{"optimizer": "ademamix", "lr_head": 0.0225, "z_loss": 0.0001}
MLP neurons of a small language model. Each row is named by its layer, matrix (gate and up: input weights) and neuron, and shows model dimensions 16-143. Each number is 200 + 20 x the weight over its row's rms, rounded and kept within 0 to 999. A neuron's up and down rows have the sign that makes its largest values positive.
After each neuron's rows, "fires after" lists the tokens most often just before its 100 highest values on Wikipedia text that the model never trained on. A number after a token or word is its count.

L9.gate48,181,177,160,200,176,172,203,217,201,187,189,162,226,226,184,200,210,190,212,218,202,191,184,170,218,182,185,213,209,178,199,234,223,193,202,190,173,193,157,172,210,175,180,205,200,219,187,211,186,205,199,185,187,234,213,202,168,183,185,189,188,180,149,219,230,164,185,199,212,203,195,223,213,175,191,173,195,207,203,215,212,198,233,213,208,195,215,209,193,222,230,173,176,238,234,205,207,233,202,211,197,179,174,183,208,227,181,190,194,174,213,214,206,211,205,222,197,174,212,176,210,207,245,187,208,193,185,213
L9.up48,208,215,231,224,203,189,208,168,210,220,199,223,198,198,200,216,211,221,218,197,196,201,199,155,237,202,165,189,223,182,193,205,163,232,193,154,233,206,199,223,194,179,204,203,199,205,196,201,244,193,223,206,182,189,218,162,193,224,191,192,183,194,202,214,210,203,204,196,192,166,199,199,223,196,192,191,173,205,218,247,215,153,178,165,201,189,175,204,206,217,193,199,197,248,205,180,179,164,174,221,206,178,216,207,232,181,197,165,228,188,190,207,163,191,194,190,234,221,199,209,194,241,208,206,162,213,203,177
fires after: "s" 23, "p" 18, "it" 10, "y" 5, "n" 4

L3.gate415,184,195,155,180,183,172,181,195,206,199,210,215,191,203,185,234,205,207,199,204,191,194,196,180,223,194,193,193,210,190,174,183,196,220,218,210,194,196,186,186,180,200,190,179,163,230,207,227,182,186,199,181,204,183,198,251,166,211,183,216,228,201,208,226,189,227,231,218,197,232,217,189,183,198,183,178,207,209,208,171,191,180,192,205,189,211,176,237,190,169,233,202,211,208,237,196,225,202,173,230,190,196,210,200,186,219,215,151,205,199,190,212,219,223,226,205,202,215,188,186,226,183,189,180,194,193,233,187
L3.up415,205,157,191,183,184,199,185,199,218,197,194,196,236,205,182,224,187,181,243,182,189,222,213,210,200,226,220,220,230,204,203,222,172,184,231,189,203,182,185,193,189,190,204,189,194,205,211,180,193,224,191,210,174,205,220,153,237,207,210,184,198,217,198,182,187,225,202,187,228,203,217,190,156,223,211,200,185,217,219,215,206,217,185,226,167,209,224,188,206,208,230,200,178,208,218,187,202,246,186,199,200,164,189,191,223,198,219,212,206,192,210,249,183,171,180,213,210,211,214,212,226,182,225,194,219,187,213,177
fires after: " " 40, " O" 12, " P" 5, "g" 5, "al" 4

L10.gate307,184,205,200,200,200,208,222,198,212,163,234,210,191,206,176,207,177,232,153,173,201,186,172,216,201,185,212,196,219,199,199,186,183,198,203,237,224,188,222,236,218,194,211,186,196,209,182,181,197,198,188,239,206,220,208,223,195,203,209,180,211,223,217,205,185,228,221,201,161,233,190,191,190,171,193,185,216,231,156,183,195,218,213,214,204,190,248,209,222,207,214,233,219,191,210,174,219,205,205,188,235,220,177,169,217,208,176,188,196,160,199,222,176,218,211,188,205,197,195,243,214,212,188,151,204,188,183,178
L10.up307,188,183,229,203,191,210,191,190,198,192,221,225,209,168,184,192,178,202,153,184,191,207,181,202,193,198,212,175,221,231,158,247,188,215,179,191,192,178,241,196,198,188,182,183,181,231,196,163,200,190,168,208,196,176,209,206,207,204,178,155,172,204,216,210,224,213,193,169,196,192,171,236,194,167,219,182,198,232,201,194,198,197,220,240,226,169,204,227,188,215,232,205,223,218,206,185,188,187,178,190,195,204,164,166,228,217,205,221,205,213,215,182,167,204,226,204,216,215,190,221,198,205,176,185,190,186,191,186
fires after: " " 45, " con" 10, " T" 9, "ur" 8, " In" 5, "-" 4

L10.gate153,218,200,205,207,184,222,222,224,198,183,179,219,221,219,210,185,244,201,210,208,175,233,196,199,201,164,187,194,218,162,214,214,184,216,233,212,187,173,207,252,215,203,187,223,180,214,201,219,199,206,179,201,199,214,210,225,183,181,181,170,196,188,204,196,245,185,206,197,186,224,192,190,196,191,212,206,196,203,210,175,235,196,177,217,177,194,220,232,236,187,232,182,187,211,191,228,190,214,208,206,204,204,195,181,184,216,207,210,216,190,203,201,186,178,208,192,186,188,207,194,211,180,185,158,199,240,147,173
L10.up153,208,196,201,180,162,227,213,189,167,200,202,188,186,183,207,172,180,219,188,178,176,233,202,182,200,211,214,182,207,174,193,191,190,180,230,190,221,200,171,189,206,206,158,239,202,211,193,172,182,221,182,221,200,176,167,220,165,214,194,182,231,218,211,187,224,196,213,214,212,167,203,172,203,228,229,185,225,175,236,169,204,178,214,193,180,180,179,196,197,183,199,155,192,218,175,222,166,200,183,204,199,188,209,201,174,184,192,171,207,219,210,171,215,213,177,191,181,195,199,211,193,219,208,234,216,174,209,192
fires after: " " 99

L3.gate239,168,171,189,192,171,208,198,251,207,164,203,160,203,221,209,183,204,197,215,153,206,168,168,211,200,200,176,204,208,180,193,180,183,176,218,224,201,184,193,219,204,187,198,194,198,173,200,221,164,213,192,200,207,184,219,235,200,180,174,199,221,199,237,159,183,216,223,201,200,183,201,208,194,174,194,173,157,201,189,185,216,190,209,203,186,221,213,228,204,199,223,210,197,193,206,200,220,153,205,187,178,202,162,234,214,258,192,193,204,188,160,210,211,204,218,217,174,191,204,192,195,206,227,205,193,177,228,204
L3.up239,183,232,210,180,226,186,205,178,209,193,197,175,196,177,185,230,174,198,205,182,185,195,183,198,179,200,198,173,225,189,158,223,201,194,192,146,203,157,205,190,229,217,205,163,214,205,185,224,208,219,219,227,192,221,197,203,192,192,185,206,213,233,165,192,174,208,148,195,222,184,167,213,162,188,223,209,201,178,189,157,207,183,191,206,195,205,156,226,201,219,173,199,188,215,196,221,187,195,215,168,242,203,189,199,216,218,241,175,223,186,213,201,209,201,183,210,191,222,258,237,203,224,193,214,209,228,194,202
fires after: " M" 19, " G" 11, "r" 10, " P" 6, " St" 5, " J" 5

L10.gate0,191,222,207,201,216,267,185,208,192,195,180,196,206,180,232,208,181,198,215,204,209,201,232,191,211,137,214,192,185,216,186,210,170,210,203,194,199,188,188,222,166,191,201,218,214,183,182,214,223,218,183,197,194,190,201,230,215,172,220,216,202,226,210,217,234,180,193,222,203,239,211,219,205,181,232,161,220,229,164,194,197,198,191,218,182,184,223,229,193,204,230,208,179,214,204,201,180,206,197,196,209,190,200,239,202,224,203,165,174,224,204,193,181,174,189,201,214,175,196,182,258,205,197,184,219,212,192,196
L10.up0,221,202,207,178,200,194,187,206,182,201,184,209,185,196,221,181,175,183,197,203,168,221,188,190,194,179,201,202,165,223,218,217,205,186,178,211,193,214,215,228,179,215,194,236,183,201,171,204,173,214,196,211,166,218,220,247,209,195,187,125,169,209,207,197,226,230,207,226,247,181,185,224,185,174,208,185,205,214,174,188,170,176,184,203,205,167,204,218,211,191,213,177,191,213,205,212,175,230,193,215,165,216,192,197,196,236,178,200,199,193,237,186,189,222,226,172,204,219,186,215,218,206,174,216,209,186,178,186
fires after: " " 95

L6.gate252,199,206,206,165,143,169,208,196,217,190,204,185,223,228,213,211,207,187,230,176,209,203,128,176,199,198,209,206,240,153,184,217,209,162,236,205,192,213,189,211,188,228,215,205,226,200,177,168,198,199,190,201,214,222,189,219,207,190,190,204,212,176,235,178,173,181,190,194,209,210,182,219,175,181,230,217,171,192,171,186,182,216,207,195,199,210,164,198,170,213,210,189,187,186,203,165,214,189,160,175,193,174,193,211,198,226,191,178,189,176,183,204,201,186,203,205,183,199,171,184,190,201,208,239,240,207,188,191
L6.up252,208,195,214,207,217,229,230,194,236,196,189,234,203,196,206,183,185,163,180,218,168,230,208,211,234,173,216,216,178,228,200,209,196,231,169,180,179,184,203,208,186,219,197,197,230,213,242,209,161,190,221,227,207,204,209,213,206,172,217,204,195,201,180,241,210,233,178,215,167,190,226,222,163,255,195,183,185,212,213,208,187,206,196,232,211,185,219,184,214,170,218,175,242,206,176,219,221,186,212,189,161,188,193,237,182,179,215,227,196,204,193,210,209,177,204,171,206,175,220,185,203,173,163,187,190,220,205,200
fires after: " S" 28, " R" 18, " F" 15, " M" 11, " D" 7, "w" 6

L9.gate734,195,208,199,157,168,195,163,224,163,195,192,186,224,216,205,232,194,221,200,175,181,187,199,198,200,185,231,192,194,206,238,217,178,218,183,235,181,204,200,239,173,181,171,196,216,217,219,176,204,181,172,205,187,207,194,198,224,199,150,161,187,189,205,173,183,192,175,199,174,171,196,191,212,175,217,202,202,189,161,210,204,188,205,163,201,194,215,203,223,152,209,225,201,209,217,206,205,208,197,201,215,202,199,207,227,216,181,230,227,171,213,226,226,196,220,194,189,197,200,235,213,212,202,221,214,212,242,186
L9.up734,186,199,188,178,185,208,222,212,182,196,201,197,198,203,193,217,182,233,187,222,201,171,189,202,204,249,187,203,223,221,147,214,213,186,196,155,196,204,162,199,196,208,225,219,170,199,232,181,189,225,203,226,244,204,193,223,176,162,186,187,219,187,233,194,176,179,215,163,232,168,199,238,236,202,216,196,196,166,198,212,206,217,193,192,204,210,176,210,182,195,179,231,209,215,218,215,215,202,157,186,210,197,193,203,195,207,219,221,197,192,238,191,187,198,217,179,200,213,182,233,211,174,201,177,198,185,215,189
fires after: " c" 23, "en" 11, " C" 8, " P" 6, "l" 5, "ic" 5

L10.gate157,177,181,197,204,201,217,179,179,184,199,222,182,203,183,199,172,255,195,210,183,189,186,180,178,206,211,191,201,195,186,225,203,198,203,201,212,177,185,250,194,197,179,198,212,196,224,243,162,244,205,198,208,202,202,203,206,170,225,181,226,201,223,191,172,191,195,192,175,234,150,185,226,177,205,211,184,192,215,219,206,177,224,185,173,218,183,201,209,183,191,178,203,215,195,183,225,246,195,171,188,218,201,185,202,202,201,153,211,210,216,190,186,197,178,209,163,180,162,216,189,227,169,227,183,176,190,192,194
L10.up157,214,198,205,195,229,177,203,180,208,189,208,177,186,215,212,185,241,238,220,228,178,173,213,213,225,195,186,233,183,190,175,220,199,183,229,208,218,208,213,228,237,182,212,216,164,208,167,192,187,176,167,153,168,200,228,137,192,184,216,204,214,231,201,204,250,198,231,186,179,207,218,197,191,207,218,198,203,215,192,170,179,212,215,202,218,217,186,225,183,202,210,213,178,177,229,179,182,204,179,194,213,178,238,203,216,210,191,159,210,208,219,201,184,209,233,211,222,242,226,199,202,217,178,212,213,186,202,198
fires after: " was" 30, " is" 13, " " 8, " P" 7, "P" 5

L3.gate320,226,220,183,230,164,206,203,230,180,181,252,159,227,166,206,211,193,218,180,191,201,176,233,187,189,210,184,157,217,199,216,186,200,238,207,188,171,213,223,189,199,179,188,211,202,215,185,192,190,211,198,212,176,215,211,190,200,155,183,246,184,201,191,217,194,192,182,248,172,218,217,176,206,163,191,209,201,219,213,208,216,209,225,188,169,207,210,183,210,189,216,238,235,176,193,211,197,205,218,185,177,148,177,208,221,191,206,206,227,213,213,182,216,223,217,193,213,221,235,205,255,219,223,215,215,220,223,180
L3.up320,184,171,180,155,166,203,210,185,177,218,242,196,191,234,199,150,214,196,177,225,197,189,191,184,231,187,218,208,209,183,193,208,181,188,197,194,193,183,165,209,225,176,189,225,168,205,189,206,182,189,191,252,191,215,199,224,179,217,214,206,193,220,214,188,201,175,236,197,199,256,203,185,174,229,210,190,174,222,193,164,192,235,240,174,174,216,189,194,230,203,245,221,195,239,207,172,197,211,207,198,195,167,190,175,210,197,202,214,159,210,173,201,204,211,174,228,214,197,188,234,225,211,226,215,215,190,188,225
fires after: "ho" 13, " Vi" 11, " Mi" 9, "po" 9, " " 8, "li" 8

L4.gate268,203,191,192,229,167,249,186,202,167,209,216,152,175,201,224,199,213,187,207,200,182,171,169,175,192,195,200,173,191,202,180,192,212,204,188,186,225,176,197,180,174,198,207,209,205,215,224,210,179,192,181,184,192,223,209,191,180,190,181,228,221,175,186,190,227,159,188,192,236,239,208,183,223,200,178,191,227,226,176,227,173,187,207,223,184,205,172,160,221,200,182,221,202,200,154,205,134,200,191,203,184,205,220,192,240,201,228,193,205,198,197,198,226,205,181,207,193,243,202,244,181,163,209,218,190,217,202,197
L4.up268,201,160,220,204,208,191,149,191,204,180,221,196,201,202,228,167,157,219,200,210,210,172,182,194,203,183,196,202,174,178,223,207,186,185,208,168,176,185,208,193,204,193,222,220,179,207,219,193,192,164,212,251,250,227,190,205,193,197,219,217,201,233,237,158,162,206,235,194,201,203,200,190,165,188,235,201,198,200,202,176,200,228,221,198,192,196,155,171,236,193,216,217,223,209,221,187,187,198,213,181,223,218,189,173,194,167,184,188,212,192,189,207,207,195,202,201,235,192,184,233,201,218,192,230,162,192,184,214
fires after: "li" 28, "ri" 11, "la" 8, " Lu" 6, " Na" 5, "ci" 4

L9.gate144,195,167,167,230,202,203,178,214,164,199,206,174,204,243,191,180,230,189,226,180,228,182,191,210,192,178,229,193,215,206,220,190,219,188,188,213,194,204,163,197,221,214,215,202,251,178,183,209,196,213,161,185,178,257,211,206,221,194,204,217,222,200,182,195,173,225,214,233,235,192,211,213,214,234,176,203,183,220,150,254,206,182,200,217,213,214,233,197,203,202,200,176,208,209,177,162,196,216,214,168,215,172,195,190,207,189,205,146,169,175,199,221,180,181,200,177,192,191,217,173,169,209,190,204,203,198,211,196
L9.up144,182,175,196,175,204,201,185,197,211,243,216,208,183,189,221,215,209,201,181,230,190,217,206,211,224,197,202,187,166,228,220,170,195,215,180,194,202,194,200,181,227,204,192,164,197,194,214,187,210,203,220,200,225,224,189,191,200,210,185,205,224,231,212,208,205,192,214,172,239,149,138,215,223,194,193,177,192,215,193,193,224,176,195,185,203,198,205,221,195,198,190,208,205,220,183,173,206,193,197,209,183,215,241,183,180,211,186,176,152,182,206,198,188,185,219,182,197,202,176,200,216,204,238,193,187,205,231,205
fires after: "s" 23, " F" 10, "b" 9, "S" 8, "n" 5, "z" 4

L10.gate455,209,208,190,187,185,220,182,187,169,207,203,215,256,183,205,210,211,177,211,184,227,201,213,210,204,168,214,226,225,192,185,209,185,203,193,197,188,163,172,213,176,193,197,175,175,202,231,210,204,181,203,256,169,170,221,166,199,207,194,227,216,172,209,202,189,184,195,190,171,183,218,221,183,220,263,202,178,179,200,221,151,218,193,189,199,183,173,230,169,179,192,200,235,197,176,215,234,231,160,157,217,187,179,167,202,205,173,191,216,175,203,217,229,215,213,180,214,228,210,202,218,202,217,187,200,201,232,198
L10.up455,214,200,188,200,148,203,173,177,177,201,184,231,212,183,191,206,203,210,233,211,198,186,188,184,221,183,186,202,248,159,186,210,185,195,191,216,223,196,189,236,224,179,190,199,187,169,210,190,206,178,197,197,181,191,183,173,225,221,150,174,225,208,194,246,181,202,209,162,210,160,181,217,221,190,208,187,195,214,233,216,223,207,228,175,212,170,245,212,207,199,211,205,185,181,220,232,224,179,192,193,188,234,171,189,199,190,204,215,158,189,199,221,209,205,183,157,217,217,205,184,240,156,196,196,168,204,233,198
fires after: " c" 38, " C" 21, "en" 6, " Bo" 5, " cl" 5

L6.gate255,210,169,192,206,184,234,206,203,191,213,198,199,196,200,233,175,242,199,200,212,233,220,227,175,186,225,170,211,202,172,187,186,176,205,189,202,200,223,180,191,221,194,182,226,199,176,189,187,206,199,194,212,195,143,174,171,172,187,221,149,187,197,233,215,194,236,233,170,189,185,224,194,174,208,191,184,206,196,203,207,229,183,206,209,230,214,169,213,197,213,163,199,233,214,181,212,206,187,183,161,226,183,195,204,177,249,199,232,204,228,157,238,219,179,262,183,212,203,241,195,196,193,202,192,238,183,205,180
L6.up255,202,238,196,220,233,236,162,226,192,200,229,215,189,198,220,216,207,196,188,199,190,185,224,166,173,198,198,185,235,192,187,199,197,200,199,234,205,198,158,202,227,224,179,228,211,186,161,210,194,178,188,196,263,196,178,189,179,190,187,188,207,193,199,205,221,200,198,225,180,231,208,165,240,184,179,188,205,164,224,178,226,200,196,176,207,222,165,178,177,222,197,181,213,199,200,223,221,207,208,231,188,204,192,180,220,205,218,195,210,226,212,193,177,201,211,196,202,202,210,231,193,162,246,242,192,208,206,223
fires after: "\n" 32, " with" 14, "===" 7, " ==" 4

L10.gate85,189,166,166,222,168,202,157,198,210,167,188,239,232,200,204,178,183,197,202,190,192,202,191,227,190,191,179,205,184,209,217,178,196,201,201,242,175,205,222,223,177,183,180,201,249,202,201,177,207,199,214,229,250,213,209,192,217,202,200,161,236,200,190,208,215,186,202,198,180,202,201,194,207,235,210,193,201,167,200,189,192,211,202,209,193,175,172,186,209,207,211,196,186,237,163,184,180,215,197,205,207,203,192,183,196,192,235,179,198,183,168,186,199,232,226,183,192,221,202,262,208,188,182,239,181,178,227,219
L10.up85,217,169,192,133,172,218,181,212,210,164,189,201,215,165,200,195,186,212,205,221,186,231,175,232,201,190,196,210,175,229,179,211,183,191,193,209,162,202,189,210,177,212,209,210,198,189,196,214,164,202,209,227,216,194,168,230,207,185,209,172,223,170,220,212,226,176,184,236,191,230,184,229,216,223,237,180,202,191,231,204,228,233,217,193,203,187,197,205,242,182,201,200,179,214,175,227,201,215,235,184,206,213,184,210,179,194,192,185,205,184,224,199,205,212,200,161,193,258,196,222,197,240,180,208,205,174,211,211
fires after: " " 56, " C" 7, "-" 4

L9.gate727,189,210,220,186,185,189,211,197,205,166,192,235,224,201,211,193,206,231,217,223,196,224,227,213,181,169,178,218,201,229,167,211,204,219,167,180,183,202,157,194,189,218,227,194,220,193,174,204,225,194,208,228,215,194,206,184,200,134,202,214,172,209,176,257,174,209,200,178,158,155,209,194,224,198,209,194,195,205,201,190,241,205,253,219,224,222,193,215,189,207,189,177,158,204,186,189,226,213,191,212,200,221,203,212,209,206,177,170,192,171,193,206,189,195,199,165,208,222,222,182,207,182,192,202,213,192,203,220
L9.up727,205,215,145,230,203,191,191,206,219,215,225,209,215,200,242,199,205,217,233,173,187,209,186,187,176,195,191,200,209,196,160,158,176,209,208,187,221,160,195,195,215,208,226,211,227,223,154,191,220,193,198,183,227,209,181,183,190,188,202,203,223,214,209,224,196,180,196,179,212,239,198,175,207,164,172,204,198,204,210,171,196,209,217,165,243,229,194,221,188,201,192,192,242,197,185,207,192,189,171,228,199,217,215,237,204,179,153,216,213,201,160,216,173,187,196,222,198,187,193,176,158,178,226,208,198,216,190,190
fires after: "\n" 27, "==" 17, " ==" 15, "." 10, "===" 5

L4.gate609,177,165,196,197,212,180,203,180,210,168,189,206,220,201,231,211,203,172,226,194,219,193,176,228,202,212,181,220,197,191,200,229,219,190,180,160,210,153,163,217,217,200,213,153,221,193,223,207,169,251,197,201,195,255,217,231,191,213,203,233,203,227,206,198,165,175,164,176,185,190,202,241,177,226,181,182,206,194,221,218,204,224,189,197,218,177,198,221,188,191,197,210,207,199,207,174,254,207,221,185,198,188,181,215,198,209,164,199,180,185,182,209,206,211,206,192,200,165,231,203,190,204,207,217,214,216,181,180
L4.up609,219,169,183,190,229,190,238,238,197,206,182,217,200,189,174,233,189,194,220,219,180,182,167,205,178,180,215,189,213,167,159,213,184,210,227,211,195,183,192,222,206,247,196,204,197,195,187,211,195,195,200,214,197,212,173,215,196,197,186,176,199,151,220,184,186,204,157,215,211,193,173,210,181,208,192,231,189,182,185,207,217,194,228,188,222,177,200,202,214,209,217,232,218,208,190,168,217,192,176,187,204,205,181,212,177,215,199,213,176,168,202,184,197,192,209,185,211,193,210,219,177,200,204,163,216,216,213,208
fires after: "w" 24, " M" 18, "y" 7, " S" 7, " P" 4, "ry" 4

L3.gate42,168,219,227,203,203,213,173,226,224,210,208,203,216,161,176,218,190,236,203,158,172,186,211,168,195,202,210,205,209,202,169,207,173,218,217,194,186,197,182,203,194,168,203,185,209,231,194,218,202,155,199,220,168,202,191,233,209,193,167,192,184,168,214,223,221,237,224,198,177,209,196,208,207,190,158,194,171,215,185,176,240,231,194,179,207,204,186,179,213,188,222,216,216,182,203,231,202,214,218,197,192,186,178,215,215,191,228,206,190,203,189,186,217,193,234,217,190,187,199,230,223,237,237,187,214,215,196,181
L3.up42,218,217,205,193,161,172,163,205,207,183,212,204,229,207,141,171,216,202,231,206,188,190,221,175,208,236,201,191,215,232,178,233,187,209,213,178,199,198,148,184,216,183,222,203,194,220,190,184,206,164,209,227,185,154,207,249,188,216,190,185,168,198,207,212,222,218,203,192,185,226,221,194,207,207,196,223,220,205,190,171,222,256,221,212,208,186,194,199,225,202,190,211,207,202,212,183,214,185,177,189,182,210,193,206,240,212,205,220,210,210,205,200,195,224,208,217,227,196,167,190,232,244,213,223,208,189,212,204
fires after: " " 64, "hu" 9, "ne" 5, "ch" 4

L10.gate356,182,215,160,209,187,189,186,214,165,175,213,165,195,205,228,181,222,198,203,207,229,193,188,216,174,183,202,190,205,213,181,219,188,162,174,187,203,194,184,207,174,184,178,237,199,192,185,207,216,201,185,185,202,169,175,229,218,194,198,170,202,230,228,194,207,194,209,217,218,222,207,192,193,202,232,200,189,177,227,252,182,211,196,189,215,185,205,209,189,197,191,202,186,202,219,192,212,211,172,199,196,180,174,182,233,216,195,176,207,216,191,195,200,188,216,246,186,167,233,222,231,177,204,216,222,175,161,184
L10.up356,206,192,185,189,179,169,209,242,201,186,205,184,200,256,186,204,208,199,216,193,196,205,233,234,193,196,223,209,167,203,193,211,189,173,188,172,236,197,206,194,192,164,192,211,188,215,179,162,189,235,199,187,174,201,217,215,232,209,181,167,177,212,217,173,196,197,225,204,189,198,240,179,209,202,203,190,203,220,173,238,215,200,167,184,218,208,218,168,219,190,181,199,184,247,191,203,202,227,175,198,205,206,186,185,211,193,191,225,194,210,181,181,195,218,224,185,175,197,213,227,210,210,193,208,225,233,187,184
fires after: " " 36, " F" 26, " f" 21, " W" 4

L10.gate553,181,197,212,210,199,189,171,170,218,193,209,189,204,190,186,192,199,231,188,207,206,205,162,209,213,218,215,185,198,185,153,222,206,163,209,189,153,200,215,207,204,187,206,195,183,189,188,221,171,223,195,218,195,214,178,183,169,175,176,215,217,218,216,171,180,212,205,190,220,261,174,197,162,191,204,188,199,225,191,219,210,235,205,210,160,223,206,233,223,202,196,194,171,212,202,219,212,204,208,192,208,216,202,209,218,213,224,203,209,209,188,219,237,211,203,175,220,185,190,204,183,202,214,171,186,186,192,196
L10.up553,225,152,197,202,182,221,216,234,185,188,205,182,209,192,206,187,202,171,165,193,183,218,202,201,219,212,203,203,186,229,211,204,207,210,180,199,184,197,173,196,180,224,197,198,195,163,207,187,164,185,178,215,198,230,169,175,209,175,225,185,188,228,207,187,196,204,205,176,202,201,200,208,194,179,222,195,193,213,232,220,179,184,206,163,228,221,252,175,207,201,196,172,206,194,221,220,196,204,215,197,167,194,145,249,185,232,184,221,252,208,222,198,229,211,185,164,200,207,198,185,199,204,187,227,183,185,178,241
fires after: " T" 20, " F" 16, " I" 6, "ur" 6, " M" 5, " L" 5

L3.gate13,230,190,191,215,161,221,186,199,200,211,194,201,223,190,219,225,163,209,194,233,190,179,210,188,204,201,194,177,203,215,173,225,172,194,195,178,173,170,169,193,199,215,210,201,220,219,198,196,169,192,202,197,178,228,225,202,221,232,199,211,210,201,213,224,212,173,197,221,198,160,198,198,202,175,168,191,209,214,210,183,187,217,157,230,231,200,168,162,200,187,194,212,233,208,183,170,236,193,185,213,217,202,218,199,158,226,251,176,202,207,184,203,216,195,210,185,223,220,245,220,197,176,224,193,206,215,199,176
L3.up13,185,175,221,156,204,201,216,198,229,168,228,225,243,207,194,215,175,208,200,181,216,211,206,210,207,202,195,200,178,184,151,210,193,185,208,218,193,197,187,204,203,185,226,206,187,191,214,204,228,198,209,203,175,174,217,205,182,195,202,175,197,168,197,180,228,190,220,189,204,228,236,176,173,216,177,197,204,194,185,192,225,224,225,212,192,204,223,207,229,210,191,235,183,224,195,186,183,202,181,220,225,174,209,222,213,194,202,193,166,191,178,215,180,212,208,217,193,206,160,178,217,218,227,173,202,220,213,211
fires after: " " 53, " P" 9, "S" 9

L10.gate688,223,215,205,204,171,201,194,184,170,170,210,189,259,226,207,131,209,181,218,211,220,177,193,210,181,204,213,203,206,195,206,184,172,167,172,201,198,176,170,215,197,228,187,220,241,215,215,199,207,187,187,180,226,181,176,206,196,174,194,204,223,200,223,223,177,212,187,201,149,206,201,170,196,208,230,196,227,177,182,191,204,225,207,222,188,189,179,202,227,200,223,207,220,219,204,200,197,186,214,227,200,198,176,222,206,203,192,195,196,170,170,221,213,234,218,201,196,226,227,197,186,162,211,250,198,147,207,188
L10.up688,220,193,218,167,165,170,207,184,182,183,207,201,256,250,222,194,173,181,211,211,212,191,225,211,193,199,244,206,178,197,203,204,193,180,170,207,176,193,198,223,189,204,168,204,207,216,219,168,182,184,201,166,194,206,189,207,229,190,216,192,228,201,218,222,203,198,209,211,211,182,195,204,207,186,230,213,185,175,188,222,181,241,169,199,194,190,214,179,162,179,213,220,193,212,214,216,170,197,200,199,197,199,180,233,183,208,183,174,192,220,166,223,204,218,217,206,167,221,254,172,193,187,155,214,223,209,195,193
fires after: " " 21, "-" 17, "H" 12, " G" 12, " b" 7, "G" 6

L9.gate233,180,198,216,262,209,212,226,214,183,218,171,211,203,189,168,201,204,211,222,184,202,208,201,213,192,175,187,190,254,164,174,192,197,192,184,190,227,238,188,198,205,171,213,208,203,200,204,194,206,230,202,208,173,210,194,164,176,213,194,195,194,197,174,200,198,171,204,215,221,240,214,204,185,185,195,203,185,184,191,215,198,205,184,250,235,173,194,182,228,200,212,211,199,175,202,198,214,190,179,240,207,163,185,147,210,202,175,178,235,210,204,227,209,175,186,219,185,202,218,176,232,212,191,199,208,202,183,162
L9.up233,184,191,201,227,182,197,196,195,235,201,217,206,218,157,206,202,217,207,209,200,199,173,209,240,184,173,229,169,214,189,181,199,172,204,194,216,218,195,206,197,170,202,191,200,191,200,193,192,200,178,230,193,195,199,182,197,241,205,230,226,217,200,155,222,195,177,175,166,213,161,200,200,212,199,216,159,208,211,211,188,150,172,185,196,195,207,201,202,186,184,223,203,193,208,197,188,161,184,203,219,204,187,193,178,198,151,228,192,201,196,215,201,183,164,192,217,181,197,210,203,208,216,230,192,176,218,184,193
fires after: "s" 23, "n" 8, " h" 8, "or" 6, "e" 5

L10.gate732,157,234,206,188,191,178,190,215,221,236,217,183,217,194,205,186,209,236,211,197,182,229,194,173,235,229,185,192,187,202,198,222,170,214,212,212,180,210,219,208,216,171,217,204,192,198,170,190,208,198,204,195,169,174,180,206,166,171,207,180,197,215,207,210,193,205,176,198,191,216,200,158,199,228,222,165,194,201,205,194,197,221,171,157,208,181,223,222,192,196,197,216,181,244,197,230,223,201,205,171,197,196,192,188,237,227,175,194,209,212,207,158,214,201,223,202,190,169,214,194,240,204,213,191,214,196,207,249
L10.up732,201,190,214,149,157,208,190,182,205,200,195,176,253,201,216,194,198,204,212,230,199,212,210,220,157,242,182,225,188,210,219,197,233,191,196,189,184,219,210,223,194,183,210,196,213,212,199,224,176,275,203,210,200,213,238,190,223,204,223,167,131,217,191,210,212,212,197,207,233,186,233,198,223,143,218,211,197,223,188,203,225,189,212,181,172,186,228,204,210,202,209,185,173,237,220,232,215,208,203,202,176,203,197,199,178,232,196,210,205,174,195,186,197,198,218,208,210,202,206,206,200,173,190,225,203,155,189,214
fires after: " f" 16, " " 13, "-" 13, " F" 10, "min" 8, "L" 5

L9.gate353,193,194,190,218,207,215,226,191,200,214,178,200,204,201,189,214,214,200,226,201,176,181,189,171,180,223,141,184,195,167,209,162,152,198,209,223,184,204,208,227,191,183,185,215,201,204,219,202,231,188,215,193,195,152,166,214,185,176,209,175,216,221,222,191,222,192,200,198,213,222,232,206,169,213,195,186,207,218,203,209,211,213,181,184,204,212,161,194,173,202,198,195,211,202,204,218,219,225,202,201,191,185,173,158,222,183,185,210,230,192,190,190,197,212,213,249,200,188,201,179,208,197,229,221,223,192,200,186
L9.up353,182,202,226,207,200,191,184,232,203,172,216,170,220,228,209,214,194,186,216,211,169,184,173,166,222,222,208,220,232,201,181,195,177,187,230,186,193,185,246,201,200,196,170,214,203,205,237,200,192,189,174,189,188,186,200,167,210,193,182,183,217,212,196,192,200,209,212,171,188,195,184,219,193,200,181,192,188,240,182,213,204,188,169,180,167,201,187,164,177,179,224,172,226,218,213,216,197,203,180,203,195,193,185,207,188,229,205,188,206,229,238,181,159,210,219,188,194,210,213,145,180,234,232,183,194,193,241,196
fires after: "s" 21, " was" 18, " is" 10, " " 8, "c" 6, " were" 4